Part of a small language model's weights.
Size: 9 layers, 7 heads of 32 (1 for keys and values), MLP 768 SwiGLU, 6.6M parameters.
MLP neurons of a small language model. Each row is named by its layer, matrix (down: output weights) and neuron, and shows model dimensions 48-143. Each number is 128 + 32 x the weight over its row's rms, rounded and kept within 0 to 255. Numbers have three digits each. A neuron's up and down rows have the sign that makes its largest values positive.
A block is one neuron, or neurons of one layer that tend to fire together. After each block is what it responds to, as a language model described it from the Wikipedia text at the highest values.

L4.down713:152054096122142181136143127133119144175159126120144132124145134125159129036141168129127121110163080115139002112131150084077128194142120137150044095158119127091131159152181088129134104074157126116154165138147148137079198159137115123126079126131088081180117098125160144052076135157159149133
Clause-joining connectives

L6.down42:137155114130124125194135105179133122102147159105153119057078109105175203159118161149164214084141139161114088137109120181148116114113104079159146184151117096066131156146121149112118109104049085192134108110160130136136143143140087094072113100147193157122208155097109118066053093150142129151
L6.down192:116111196164135132162129147170097179087157110160099081102066092163088130134153149156161098125136112192146130089149191082115095129151162159109093076082130175123123132104158128129160131153132107096109205096142063142088091121088138096163152139078086119086172179118116141121098108099126105167
L6.down218:183141149124080135188123099175138108165150094150196150116133094143134172127124082215201124165082126087127134101157130124088112149129088186140125125097135183150130187105134101130068160076131136151135165121144071083105147134108079142104101129091142180122167122176136147090049156158090157168
L6.down416:135141107136128118165103152121114081128091156134138120134098146103137124218101098086120131146141112116103147096118163141115147103122130185171156080135122136055074120172153134138097078162112140150151114122130128141070160171145056172121048186156094176127141114153113123118140108081114162135
L6.down470:097116099114132078175156049136124127130118135093120099146174120120145121126125153114106127155100118076096096139127135105066152098153137132149158113188140183149123110156121100148174167132045133108110157110120143125079146133121137120146117142137100131092092171162075165143100189103066141148
L6.down482:132148159110167181084184169069119107122100094082153107160173153079191179101118113131124130145151166126148127163130171135114174117101136144171196129164098188104120153115163172178107089079147148183151164135088159091111100096155127182108102143102116124154133167120124132146154179190090161150
L6.down579:162122097142078100140104127125163096125120134143130132112157148123122164185072161113143138175092175108141176143157124159161127139152102093157181103092142112100111160132097145162102172101126114128129028137140090109105173024080095159132135115196110150104104136121110142096210154162120137143
L6.down715:153074085128151162103137117230116166124096143143147098163087112121155091104159137163098216181095099174151108163154112108115134104124103085080154111138064087127132110147224158096124185118144117120119086111109110122130165080120116110164099143113125143172114176103162149127201123164138167108
Coordinating conjunction "and"

L2.down31:097153125095066146104122125142157129130151169137067117102142187134143176140213177137101096156091119093106126103143133150142082166076137125156090125166162130164161093153162099184124113124135083173134163154076188141128181101151158143204119202089118104176153130142072104140178139124231123096
L2.down119:122044108125102119163116174162104093088102099120191089091101183110153089111113126131140150176129089124134085091149124146133145118068134138145148082137187091151134077107179151167147151163151107174090142184137086073153157126112107150143190107085091096164098076165181081093181160107198165102
L2.down212:155131145164133098110146042156168098086054058096118091086130187150132132134116136138193127111103120145090130133129075145128154138190135048181098133136111160100144150110117120170116115127102191137089141158127087180109113095163096131151045130127135152144102155126100069138144110105080148104
L2.down422:101194114138159160087147103157072160091166121105119127140157153154156206095184191097097092189108087138139090145083110128178126104158120159092132147127108094177085141085101134143110108106090117161119160130132097139114217191150176142153164108117127132093107070134152127137112107108119095133
L2.down600:099111080120175201125090161130163158100095125092131168142149184118085092087124146148134155137170140100124165137076131130126072107058068096139122081130131134128201085158150137122114132179136097127112163154132076122104136102123114141121122098140201148134108175118137080177149129135035187125
L2.down659:149136148109124138141166100111173193080148083195092093141132191157123116085165144137145113190124068131111139066124133068132165120119188117158077117132104131073185094091107139177155054124097176096183096125134142140117132133158120133182142080147059103141129155138131045169122145115103126138
L2.down685:127108129075073138128195092160058150091144148122090116163121140147151134172112104165133133097170136073120115113104128093101200082057142145145120084088135112130149144155088170065105196087076120110107223070086181138116123162167139114135169150097099081127129169125118069155136128106148123148
L2.down696:173130118103155140129119161068123124121105107157124108103147176162167110172141072112145129110108127092080150073176118065160108121121108103202126112168127114125111091091129144182122097095147154139130119147046135117141072210118107125120115149108091209122123154131099153167113131132157108096
Conjunction "and" mid-sentence

L2.down71:166090123192136146131126140106108142117115216132142146131168087134163123154143117100073103122141084116137140103194154186133110135118052172111155165136114143096153084140126117191155214122152089081110085125114179133133175149150139097093118121130131081196147130140160109089104121126146093131
L2.down261:139027126154128180140104132125083150162143121115099255141088118110156134103099099090108128083083153100135104089190136196163133149166148084129087139115090094086127147130145130142165052107098150125094124104101115083137087145110168119115148197090181155145149113159153112154154123126145155054
L2.down284:153149116140146177159147151110142148127022178150140183098120184128109125122152072136174158156122133128114145132127110151136144108185102081140138126173117129098153122104130123113149128127056146170142109135133154157180096087168222143111094195131188178170140175106103113148184122116091107134
L2.down344:112122162151098054101116144089127118095160162167090058107121148143170158123103172122000135142163137157117091096155120140147143100188112152159148133122131142163064106113150150093094124116119119098165098104113068156164168145128124105122214056114116083162055148162125138116084097115116099161
L2.down416:237100069098069144130087155097127073088128120109102165130112147139151134147161150125118119106130085148122103115144174142088111170155168211158120129096094119134212196134176087118103098175141138089099141162155112115165094132144121140069105139143156135157156106107134078137131103152091117103
L2.down541:183094061160086108141147129131144117147136158118136157119112141129156084123120136170143121148112137149086129135139141169151142099206105255167151106113118116177151129137138168111133116093170145126106142111121157120129098101221144137118061149084143105135146162094141125137123125196056095158
L2.down576:149184114137180129072110190160103158154131127113111147189165199134114174160078122102135137121119117144152122152109083153148091048085173161107138128155093136174133130185120107094145127131155169117062208125106142148166095089114109174138115118089137130199114116124106107086153091142130136122
L2.down579:131113113096144090085156141124096139119180139155081177147146111092113136174156090153088092088124140188136155131108183159135159129167196154132100094093130091150113174159129102134102116132240107118111130161081107132141155122106129171132148163093104107135113193063144118100195112158061127093
Capital "In" token

L6.down0:136093077102146132086136081080133087111154116130152144155120135136102132067098119155072126114145103164151107106104117131110150104137135132099044097159111144135114097104101183186150126093144167134084074079141104145139143104160167092137200098076162134139110130164118178135136088165127115179
L6.down41:103084073129148118143159127086142119161166125128102125094153143099137096085179117127107109174120084102194093096169153084147107113127136106074118088117138152158106092105163204164113040076137150083141125151144148101098138153141099123144075141131174164154129131120128105163138144194099126122
L6.down94:122109112097121139093125117128153094093137126183146175098111171146132130138096115111198130094172138116122099169108148177178110140116139131157115113114105123116117134128146136086135143111116131168121172087160136091154153107141109184126133120109131182085113131105142112069081146167119076105
L6.down341:107109191138069163085097111121157135129122107111183085143165136199131147155117109096144178143163147172121171171100148115119151164124102172142150124103160148080134154163131158117072101189079146086146175104150133119178103161078138136159102154106088154162101153162151065131122071110129097110
L6.down342:075081156132102138113088101144104131221099133152114145075122108150055149131096097133112130181121094105129149120104107127144184180127064158157151186144123191165110129201167109118096064109097153072154102129165143104136108129119066140114145160158122093151137102165161170099088125134089121134
L6.down441:080141141091138115146164099171169098094135135157115136088127154177114107127135116106115178134176098158121066073104064063158187103131104117099165153178148110140130105035107170155160137123145141092117162110109181151070088093182041062130138125111183171170166100127107143133089152177123091159
L6.down443:122169101172144139093089102093070175146150113113113172070121167137098123133122146116064099142122132121176131167175144174178142157149138145127152140132197139125167179148154182114133095068140120146124100112155104127132165117164148129111147090168119102138139155058157140167053086109144124144
L6.down527:131071128197106097127111155142129074096135132090140094113149164145107118140123161153147113141146138181121167091107065170100072142095091138121208191112103114160183122150109185111149201094099119161108152057134111183089111118156089147140158116131042165150117112171137116141112153108134152153
Mid-word subword fragments

L2.down80:109139125095135112130063129161112116103159079099127123137100071104084149151106179054078112141085156104144142142160146140171076084143077109104176117076132120137193169094081078122089166094092089088126110141124126127122096152123108095166144128064177083117152175115069140177118098107095114179
L2.down310:148112161130114075146107177140112081140149112129133134101104174083155117097154119101063111123133140088151144042106103137137092131148132123172111135130092115132104140071150190163141033094144140152047060094057082124200123141126221146125135119103144153139130136157128102061087127193109111176
L2.down362:106132100135138105143175135105098112149111106194176160150124097149067146058085113122117160136151123097154155122139093188130122084182138144146126143089075146159128139153136198205135033117076108102099123140136183122129145070166146141121138152131111122120112158063143126113158120113123167136
L2.down406:113097125080124132163055123157095088059145112106159119179102099116105126119100183089094101135120176102172144118146168132158076154149070119117180119103135156122185120133106071116119144124099096132143114136128103136159103165117118122150116107110130125140136179130093116185086095114134176196
L2.down483:083142128117090124112082153114057052119159103135075119200088125129068160154137156097081131109173106152142103197138109143133162170200132113152093128062096142140142199100133140103142150182099123163085176196193163118126139118168142145132141139107159102084099146136130122093162134120147147125
L2.down544:145112125158138169149056163112051131089125129118104147136123091099143129100091125168128168163146083129121158112177202050159194105131099143074133121169122111142100104098075128115103123108136058146130080100082169151101113108128126110157078198130131147148144095146108093094150113085127117142
L2.down589:088144108112095113135116157115123166113126111118141077085118129099193081179133133128153124165126107134171119105077109152118088184117087153126172162143143104182147103128139111123128099168150088200126147166137101155140141185083111092118056137111132158056121115091120138116137146181100150163
L2.down611:095123126096084122126120116139110126089172101145161117137072152132141125069137179112105102140123127116104133101127149103113108164157107135084167168126146113192143154109123113112141144158133120133097113120088163099105171183105109104157198126089131046077135141119121071152186094164158163173
Year-slot space before dates

L4.down203:169168148101074130126125093118137076117128128085101111061166149094118154122120185113099127128155129126136088093148125145105093143095162218150167179089128143122141131132155153156064087103186122075129097124083085107136157137098117053122153054114170083160168097105155078127109195172140116074
Sentence-opening prepositions and articles

L4.down506:101145132092151087099119079176110116156106136129120141047123157100162137103171106076107099149128133140066111126124158094156017156154092059141168103139105105159176162189108068122115128074065176163083128134121115096134126151075111182154173123126111088121126123144120165147074100124171139164
Decimal digits after point

L6.down273:039135134157092147137148180130146125142154159141137099090100145159134127140099122123128175069213123132125139160096099115147088123099152129133104078149152118108165161044123123097171146133104097168150152165192158132092052114123128150114130137087103120147116132126127087135177166126101107052
L6.down299:121101099167179097118140119096157146162135169093184128171160093165083184142137096105140120104114098139117134102095090142121138121113154109113119107164131081121168101167136132120150127089158093063120082087151106108144091142120137103127134147155135077137068150124141126156133148103104133150
L6.down362:115121061156114129158105179123137188131096136062088094174086088151195160104121069144127166143210168136167123125064112157146171132098175126106068153162087093132098098132103142120182197089140114127109136143161049120108115142130089181103201144131074140147117108096097118068137088112143192088
L6.down406:143163177159130107114122109161179136180115202153073146148161163116126100095102167065119084142117104087164096115166156158128116173192124192152122162093135153144156149188149094129128171161147154141107102121163157113088164170094111145149139134181123113098124127054134173076182123132098148116
L6.down483:139081068106135150152206137159135167066130100150125125093158128091100125072162120188138098131110157115149100165179164147086126190106097122124149171106133128165143150087141141112110155153168118083057155146092152131156111067128110134122146036067065100128073131167168109160119139113113190167
L6.down560:138073091165119130082100147107105070069183109157139062119060114124125167123099192150110092131103127176155120039136114128117157142145192176143157163108076121116185145138114123089096150143193171098134050104086110150137120135137128118071124048155151101170084140134153087109188089119107137141
L6.down689:112162058127203198190103146138144109118127108113137148201112165086182075174141120137100164123144101125097120141101114058111130116170161150147117125137142144177115113152074115160130115073138139112091165122105140120223174130150092204140080157092088089142160084101102119104143168144084101098
L6.down694:161105092133162104046181151174171136132125151172133097110059124112111144126096167105085106143092117144076160159108141157117177164154125151124083160092130144104115135115182154113188171124146131143099109105086145147115131124097063120133117138151110068131106148129176122215177142085133154152
Role "as" in biographies

L4.down759:151117145141107072063083107158108123094100118116135108159118197108118134136122095139091098136166097123099117161140118179060122097106053097147088140113105129110097087088097116098137158142095123116134054140145103107134166178139082118152139102074096115181115172150102101171189116089119123099
Coordinating "and" in phrases

L2.down72:155143126145151211127134164145177139125103141103092142150099149123091160167092151125122161178113162094127141160151145137092064100024148103134077116081177160146098142115152120143141060130149137071134139158091151122144126116119106177085135120109161130120121071045156093128235069091154184178
L2.down140:134150129148156212115069166143171103148122152162096139140130161064128185117104128125087123121095135109092144162121138143090079109090136119162111113103161097140139152099135127130137134133167093129110206141084149131138092140126120168088089126126128114142119123061149093137160077086103159118
L2.down182:152145175086150164127180153140146111120127138112140135091131110094128149117137150143114167098097142139142116151126186103107108093096145123083151081127145160154174132187164152133130159133168102118091186140157051135122109135128079155083153096120110084156079227115115102176083122140136104125
L2.down210:091122131132064002113101116111123108123203119119106130132135157113103162154169114104133129122142134162181141149144161130163074115114085122122148149144132123141118112083126135112118079152113093198141138076114101158147164115121155115113196128115107145126111097137144042087129110102114110176
L2.down673:148101118138140144133101094101108151095122184110148143111123147053182109103154170191132134146114164170150148117095149136058148175099159138133086168199081096070090130121155165109115059145198063164112112063071103134097115099144160139093120138130155131122100101074137119040129171144157119110
L2.down680:119155130174210128119079146144152127166104124128082140078121129081089181213164108163123086110086134114094100116128084108085091103117144116104105137145146120136106122145138098114087154108180153100119142153128146102203125147112114164106145130106151069143144116087109139094163140103082146144
L2.down729:136125113129153124137133169139152086118154138113120144166063109150095173164135094125107151097130146129144162170195133138119095145079154151088064151101131113113132151106154092153143094084179162107163136150096165115179124116078153136147135184104143137128129116075121075060196106142095115154
L2.down754:116123103168171181128108119151139129160120168134093211134109166087052151121105087081131133152100129108120123134098111146080084119079169103128081088109086136171108170145137118155119109155157085160119149158115114127143129121163146176138118082139147093174120109112144063072129124112112195105
Digits after decimal points

L6.down176:170166151111148141092141152083092083171168144119129105177157144154135111108085159122144076159179121134081156059154092129157136141193177185156106091113127104125126109144136125118077168138160129129114133147103155140126119118133177077169226146047114167144122149169161149118097139148106111095
L6.down191:115122141137138144163151110175148187129141144104102149159116109139152091164168105100156093149168121120107107138160137117190084129142110128143128125065148122180110082146146133098088114125101171125101192087139136150158156114090103168169146119122131146134119113133090085132086110068097176124
L6.down253:097104113152136144036230118168158086111110179148135177097141119127072110166072144138119110121114207178104142140192091121114105135101147193132148056114099060148101225106107133135144160136142187154151124140127131129166113133162095121099109159112121110151100148153156133173086197190132068093
L6.down281:164110125128160122130168139130151088144148178128133103185113194121133106158136107091101136140097134118169094148169209099119093116171161176061173068106146067083163156084131132120171151141099119115136130161119167138159099123190161083157112123094224141164066109127086169139158113150096152185
L6.down444:076094102139095156158191203080160180157166136097124136153222173124153145099114160066206175097113146165111125177108134127138092129161074168222062109110148113135114092094153161159131162130152155170147108139087187125078172156110180165095126119082105164153169101105114085184100150108139120140
L6.down522:187167155155106098096117106114091138113138196111097121089099137095138129187127170121145108112124140136082103146156118142150115149148150158131118134145121087134124152122155117105117137175164106094110100126112131187197117102154074123136127160126147098058129180088078158105157176145051162172
L6.down743:078093124099168130162138123123171162128171134141179145102188102110132139039140107086112110160147117153188078168148170150140181106097086126142133118103098083102133145054103171111151142162167182137157094126150175125144091148124152120078195081150140136128124138105209212085124146154135126134
L6.down753:123147190111123118058092130108104137164144143174130117140159140147095163144095191101150042103132106124104139097088115183121116149191131117186167145138083116078119039179142131096128141144161136151107132123133144130141151118173118076166157190115143146141173153149156167162114119038129076079
Before dates or parenthetical details

L6.down103:104142093157079114103128151123159128177136107140067107133118148123137154181168159158149097191105147150176142055109173141168073178145069136110154135150143161123176139160111162164079069151079136114135101154168180137082125123136160116149136156160112162143105137197136093172049040080088122100
L6.down140:165127139145134115135193136081155141180084142137171096170130098104070140122158083136100179192086144173130116117132065193147110128101130139101115092141050106133127115141099149109161189137099121108083106149164108135096175140070151115190103108154128135116080072160101099089177123103150115154
L6.down310:084107125128137083103149124190050111129116160098143147100141125162154204068142138176118153139125151135183077133099127120118179157075132149110180148137148098122119143106147151145073071128155117137119177108106160196121122105107165076128119130097184129090150170097102161130147071114140137086
L6.down339:110085112138131122170094137137155067083112077091116096115127117085163139070077133117123210132128124106131135166228188100136140131104153081113131156132123099098075180133127098145075070111085147055049132160093152102121147179073132133135126122066097174099126131078157086043115117111127143123
L6.down402:164113136115163138122143159109151121079113137108199093140180152145160103123128057104147151098121137055159141116157139142133149073112152126062138149117103083067106122084092115169174123138071078091120172149071161135186128221062179148126073115129117123117180131132097099101117122171146099114
L6.down499:156109100126165191137187156120107184045116184103123119129141098097125153153136151122157060112071107084155088116137117114198097130125171085120150112167120149143158155157150125079135175142152146144111128096103169123186129085156162102148114152166131099146103218101088114144135177098067108117
L6.down620:123142107119102163126142130119158110139078132155149144094171126134082112101126124113110148154219145106162101133085143181107120111081098104106102104118123103127097137135108137103142117105079152071154142205169151050130129161112117167144130164103125131123086147050139062094102121154141098168
L6.down726:114148084095068121158112033125164170076130133154159136142198123154112108148160100063177150142144166116149161142145119142140224125124099100084111113047170153097094143120080157082184117079130140115074109107108107122089153086119135135168117152181153146118170145114098139094151122079134157145
Second piece after word-initial f

L2.down93:165134152130091133161180167143088094105160161137117150127133133138161113112152197133055185120159206126122158168190173116113188099110114095084107109100191140150152160137146095125152131116116128072137097118080164084095120132148109110169105143093174096110162072073100175085117134124181079142
L2.down171:146111160096160095116130131106142096109127121102166108173067060125083225198126105161086121105162120153119154156140116148116124119126131075088085171127076094095169144157137130139135123136134090095158125103119088137149098093117113162094158148134169132188150106117104112102213099125143101164
L2.down292:139112096093080099144143138210098094115084107112131141126142172147138134143176146128108108099164147118089140083143148152099159139074150077130183156163106093165114101136160147154137116087117124106070087115164076146125146143180132106129168119108108116126142162175159119060132116141154122126
L2.down303:133169122166121098137131108148126109110066139202138116109150123110123140068135118172144116169088125126133146111165137106106147120143111164106101117148133084140181121089192137149126097132141085114114127093054129167127103100130151134079113139131108120092182132078141155122108156075178148067
L2.down312:132129094123146114092153150090177153145157159073157054113117122143083120151180085178127137195144177094159114127136078108133093160161101047096102141170096125124113110144145151140135123133170117141106131163095099119162100088093095165096122147164163136151165083106112136125183159157192109114
L2.down533:122094110095110117160115172142120101088089112117115162100108180198119165104160175102122108171200117135142125108138166154085153122106109176073108159105109089184155118177123136128157136107087167133137150104059107155165142130104104165172194161125082121169136115107136125101155141111196157112
L2.down581:137125124126150110120145147173088169129128071168164103126163171171151125079143112167121180173138139130034159142132142132125112155177100127092152144123132105113104076122094147119131152097138128144070127154094129181112118172109137129125144163103053114074105126146091118102124064093117146087
L2.down632:162087112145178181139134153175112152097089144072079118100147141150157098154094161183175115160132124179178082175131106145082133112108152118110104083115133118103147110163147121111166124147168134132060190127149090143140116124195109164128064125096123110131147114139159112149161148091104108138
List-item line breaks

L4.down33:092127124125152056103126084094115071097140124159074087147105147164098157141074107083141136218143123169170156103108157157107126058100133173068158085112129102121173151142111128112141158131056127129117094148133171173124091180095069108140076104129094139118126114167123095156142102142123128120
Post-name boundary tokens

L6.down58:144103124133103149160143106107161091074125172172161099126103088119172122166120125142109141102137119110121141109148169155103132088130226218123164074102092087134160178096093147147090104112147092119146127129087104170173139157112001129088089116160141099170110121103119091121134115151124146122
L6.down279:180106097134148122200157145123118147118110112124136106120084072109111116098095170114119105121054146112137078120124141056077141159120154187105093157152104090120108131140115078150109089113146072154127101116141169079151175118132164144143071183103059117142145116160144128085118088211187116170
L6.down457:197155175099189105142086111145135111044167118103187151206131167158130146131134068057114103120155074071219149078107156119127163109153045099128154106107153102121170155135157158119178068179144139092090135148151133081146125143149120141127118113168162116103133085140148199141149113117091164115
L6.down592:157087112148116130157139156131169154145122093156082129094131131135083159151191136068123141154140127088178080067133127113176096150119144112071109184130126156127128173199090108107118159143087110093137198145165074071104122134117118088116129169154151114081170115095132097090148215194141124112
L6.down600:119140012158122135138140140177118121104124092112113152211167069126156151142117110151168129137170069079140131117113145189126176153089136206148148089151122143117164154130107164064116155115182106111143085082122230077108162176128089143105173134161151140100138145114140125122182125194135132094
L6.down655:145145149086151134122143039140115118115156121118130170125133098109139067135127105116113105139096110142113134116145097155109068185158198172151159112187128165183067209141136112158151145107140118126095117079130209089122100140160147134130120148124193088101104146110077156174141095124065118198
L6.down696:121086098095119119162122142140153197094134097115154104159076079124187119105113146141077104134116109157130131109184105061116076157114151146136106130123154136085105111086099109154146121081136134141123114093102115125154138077097130163124145086162078094178165104087148131073124060125147060111
L6.down713:144143181099159095092132160144090089080122166126085137138117150154193131125158157143088142090121094098155101063106106101114120130151167171181146121187106168155145157127132163166084145119205103077159063079111120141111157087122086104129181159080136113157129098094095134068143145164110098067
Infobox field punctuation

L2.down222:156084110163123110096153107177086157153100094095123148113140115162121109118135107155095149185146107128144087150102153132124106122117160171159108160119099125171172130146131166167132066112124175086123120121124125156149088141204172127173091115136120120147105122126125070088100175094188206096
L2.down280:161137103168104078091245151123181150144151083119169158086163113093138138138157203115159126142124111119100136128133126121121127159127150130094133125117104090192163148141145090122135155149081140154102144147133132128126091139111142111094140137115158079106171076127133122174137156193149123129
L2.down286:201173148122165149163117160141148096168121089127099137152129174106150105142111128097094172148140150128123131129180138096171127153072143208179113150080100116115152114150127125141134141135090138123156133102121149132081167140141169146163117182105176153163136123085131104131159110106098158148
L2.down341:152105119156151065126152144142135133166225099151149098174138185174096144139184130113115175119149091089116117119134144154180118135130104189143186152163158097120165117102119132136115119099107086161094127111135113157129156114121170139146170150159157141145118151066128102115081138117197161149
L2.down457:108172143161132126107145132121116141109123109164154161158144136142092157128163116163129084151116111181080127066103133093165084128175175176198093093087144161116174114113087144184063114136064100178161115207108117113133134201107144110140126077183093164124070113149101141138106138162162176114
L2.down474:125035153166135107060138136123096143121104123106129134079115111163107116138177130168125100120096137088046138138174170155179083120130072132152205119155169081157124163144103129153110094159102151184166101130174120115116107157051142099115131126138140158150108104108118091147091133107159152081
L2.down530:128071123169121094111084079231156125102160099145117067120139066151130158126135135177144132121116130113161180107124122123172075143154111139164134123129147178092087112106126091136126091195167150120128111171154126137185191139091131139167087103147190097116108070157129121106101141096120103180
L2.down679:126135104140156090109141115110123180169110057174107164114139095096113147161164096080137123126130129109096192079093137167139112111073115146093113118145161130120114158095108128091106132126062112166081091137150142157175071092106143126136082163128098156120172116108074113146158144036197153112
Wikipedia heading text

L2.down57:139130117111054156144137149153072122170114154137112154113090092189144103116068149123046204168124164116069165160100130192118097090114117087169133115114123084169134142146106177091109166091105111133103113101147102124150112116137045078110158125110163131125122163102121109139152165169085094099
L2.down122:085063112124071100139107149142076101139083139104128140106127203160110132105147122180106127133143181185100119132159168100088032174090135110139128148198144098161132127173105110108078092148120134161118098114154170144137119128116091119095130115108162066139103118130068096081156110186134163047
L2.down342:110115090108171120125087119133099150106085133127150181156115140165098103078134121171112118152136138092147104157083112104115100115121054104143186102140121100118189077164131168160177033113130158170102115106170109138141226137127076153164134046171134125153103156161150099151111125178081153141
L2.down385:136212121173127127132106160134128134178121145111151122147114168043044095149138152136148104050074159166138085110133103095096140148162126157105122117149126155161097150077138173113141081116177131205045112145106152206099137134131092146136107100088136093132132117132116176072127149118142140152
L2.down401:152136142123095139144135157123081101140081230138144128148122096107093136117103077141100143115109182128122133116124116179130138107097171114129146080118117148096128141131134085062126017093104143071172148171093090109118135119133126155127180087075122103135095155164114118138133147151158119021
L2.down496:137160119134136159133121127129098152116135141064164117125146162078137115203173197157083121051103143158127081031077194098139187091121087115040161127167141137154083136144150150133134140147110105127082146095126076127181122118147081156126133119172155117166161127142179111099136169149143132129
L2.down667:124135111140188143148152148127096160090084141191094147113125149136093110130096143150160145105111164091099089130131079072091186119167129124153152122133114161110095138117120180176213090177142139111101143104053107141161164125137137164171184063126134131132126149123082170151123157110162178101
L2.down760:164135095114127163181111175109100102121101045156114147106113155135128143117083153127144128149168091080142116104141125143102187118123145210186144137091115149095132135100084153133160110163147141130119182167127118130099197093160152129166117120067082118126111172117118090222181118098142193134
Clause-linking "as"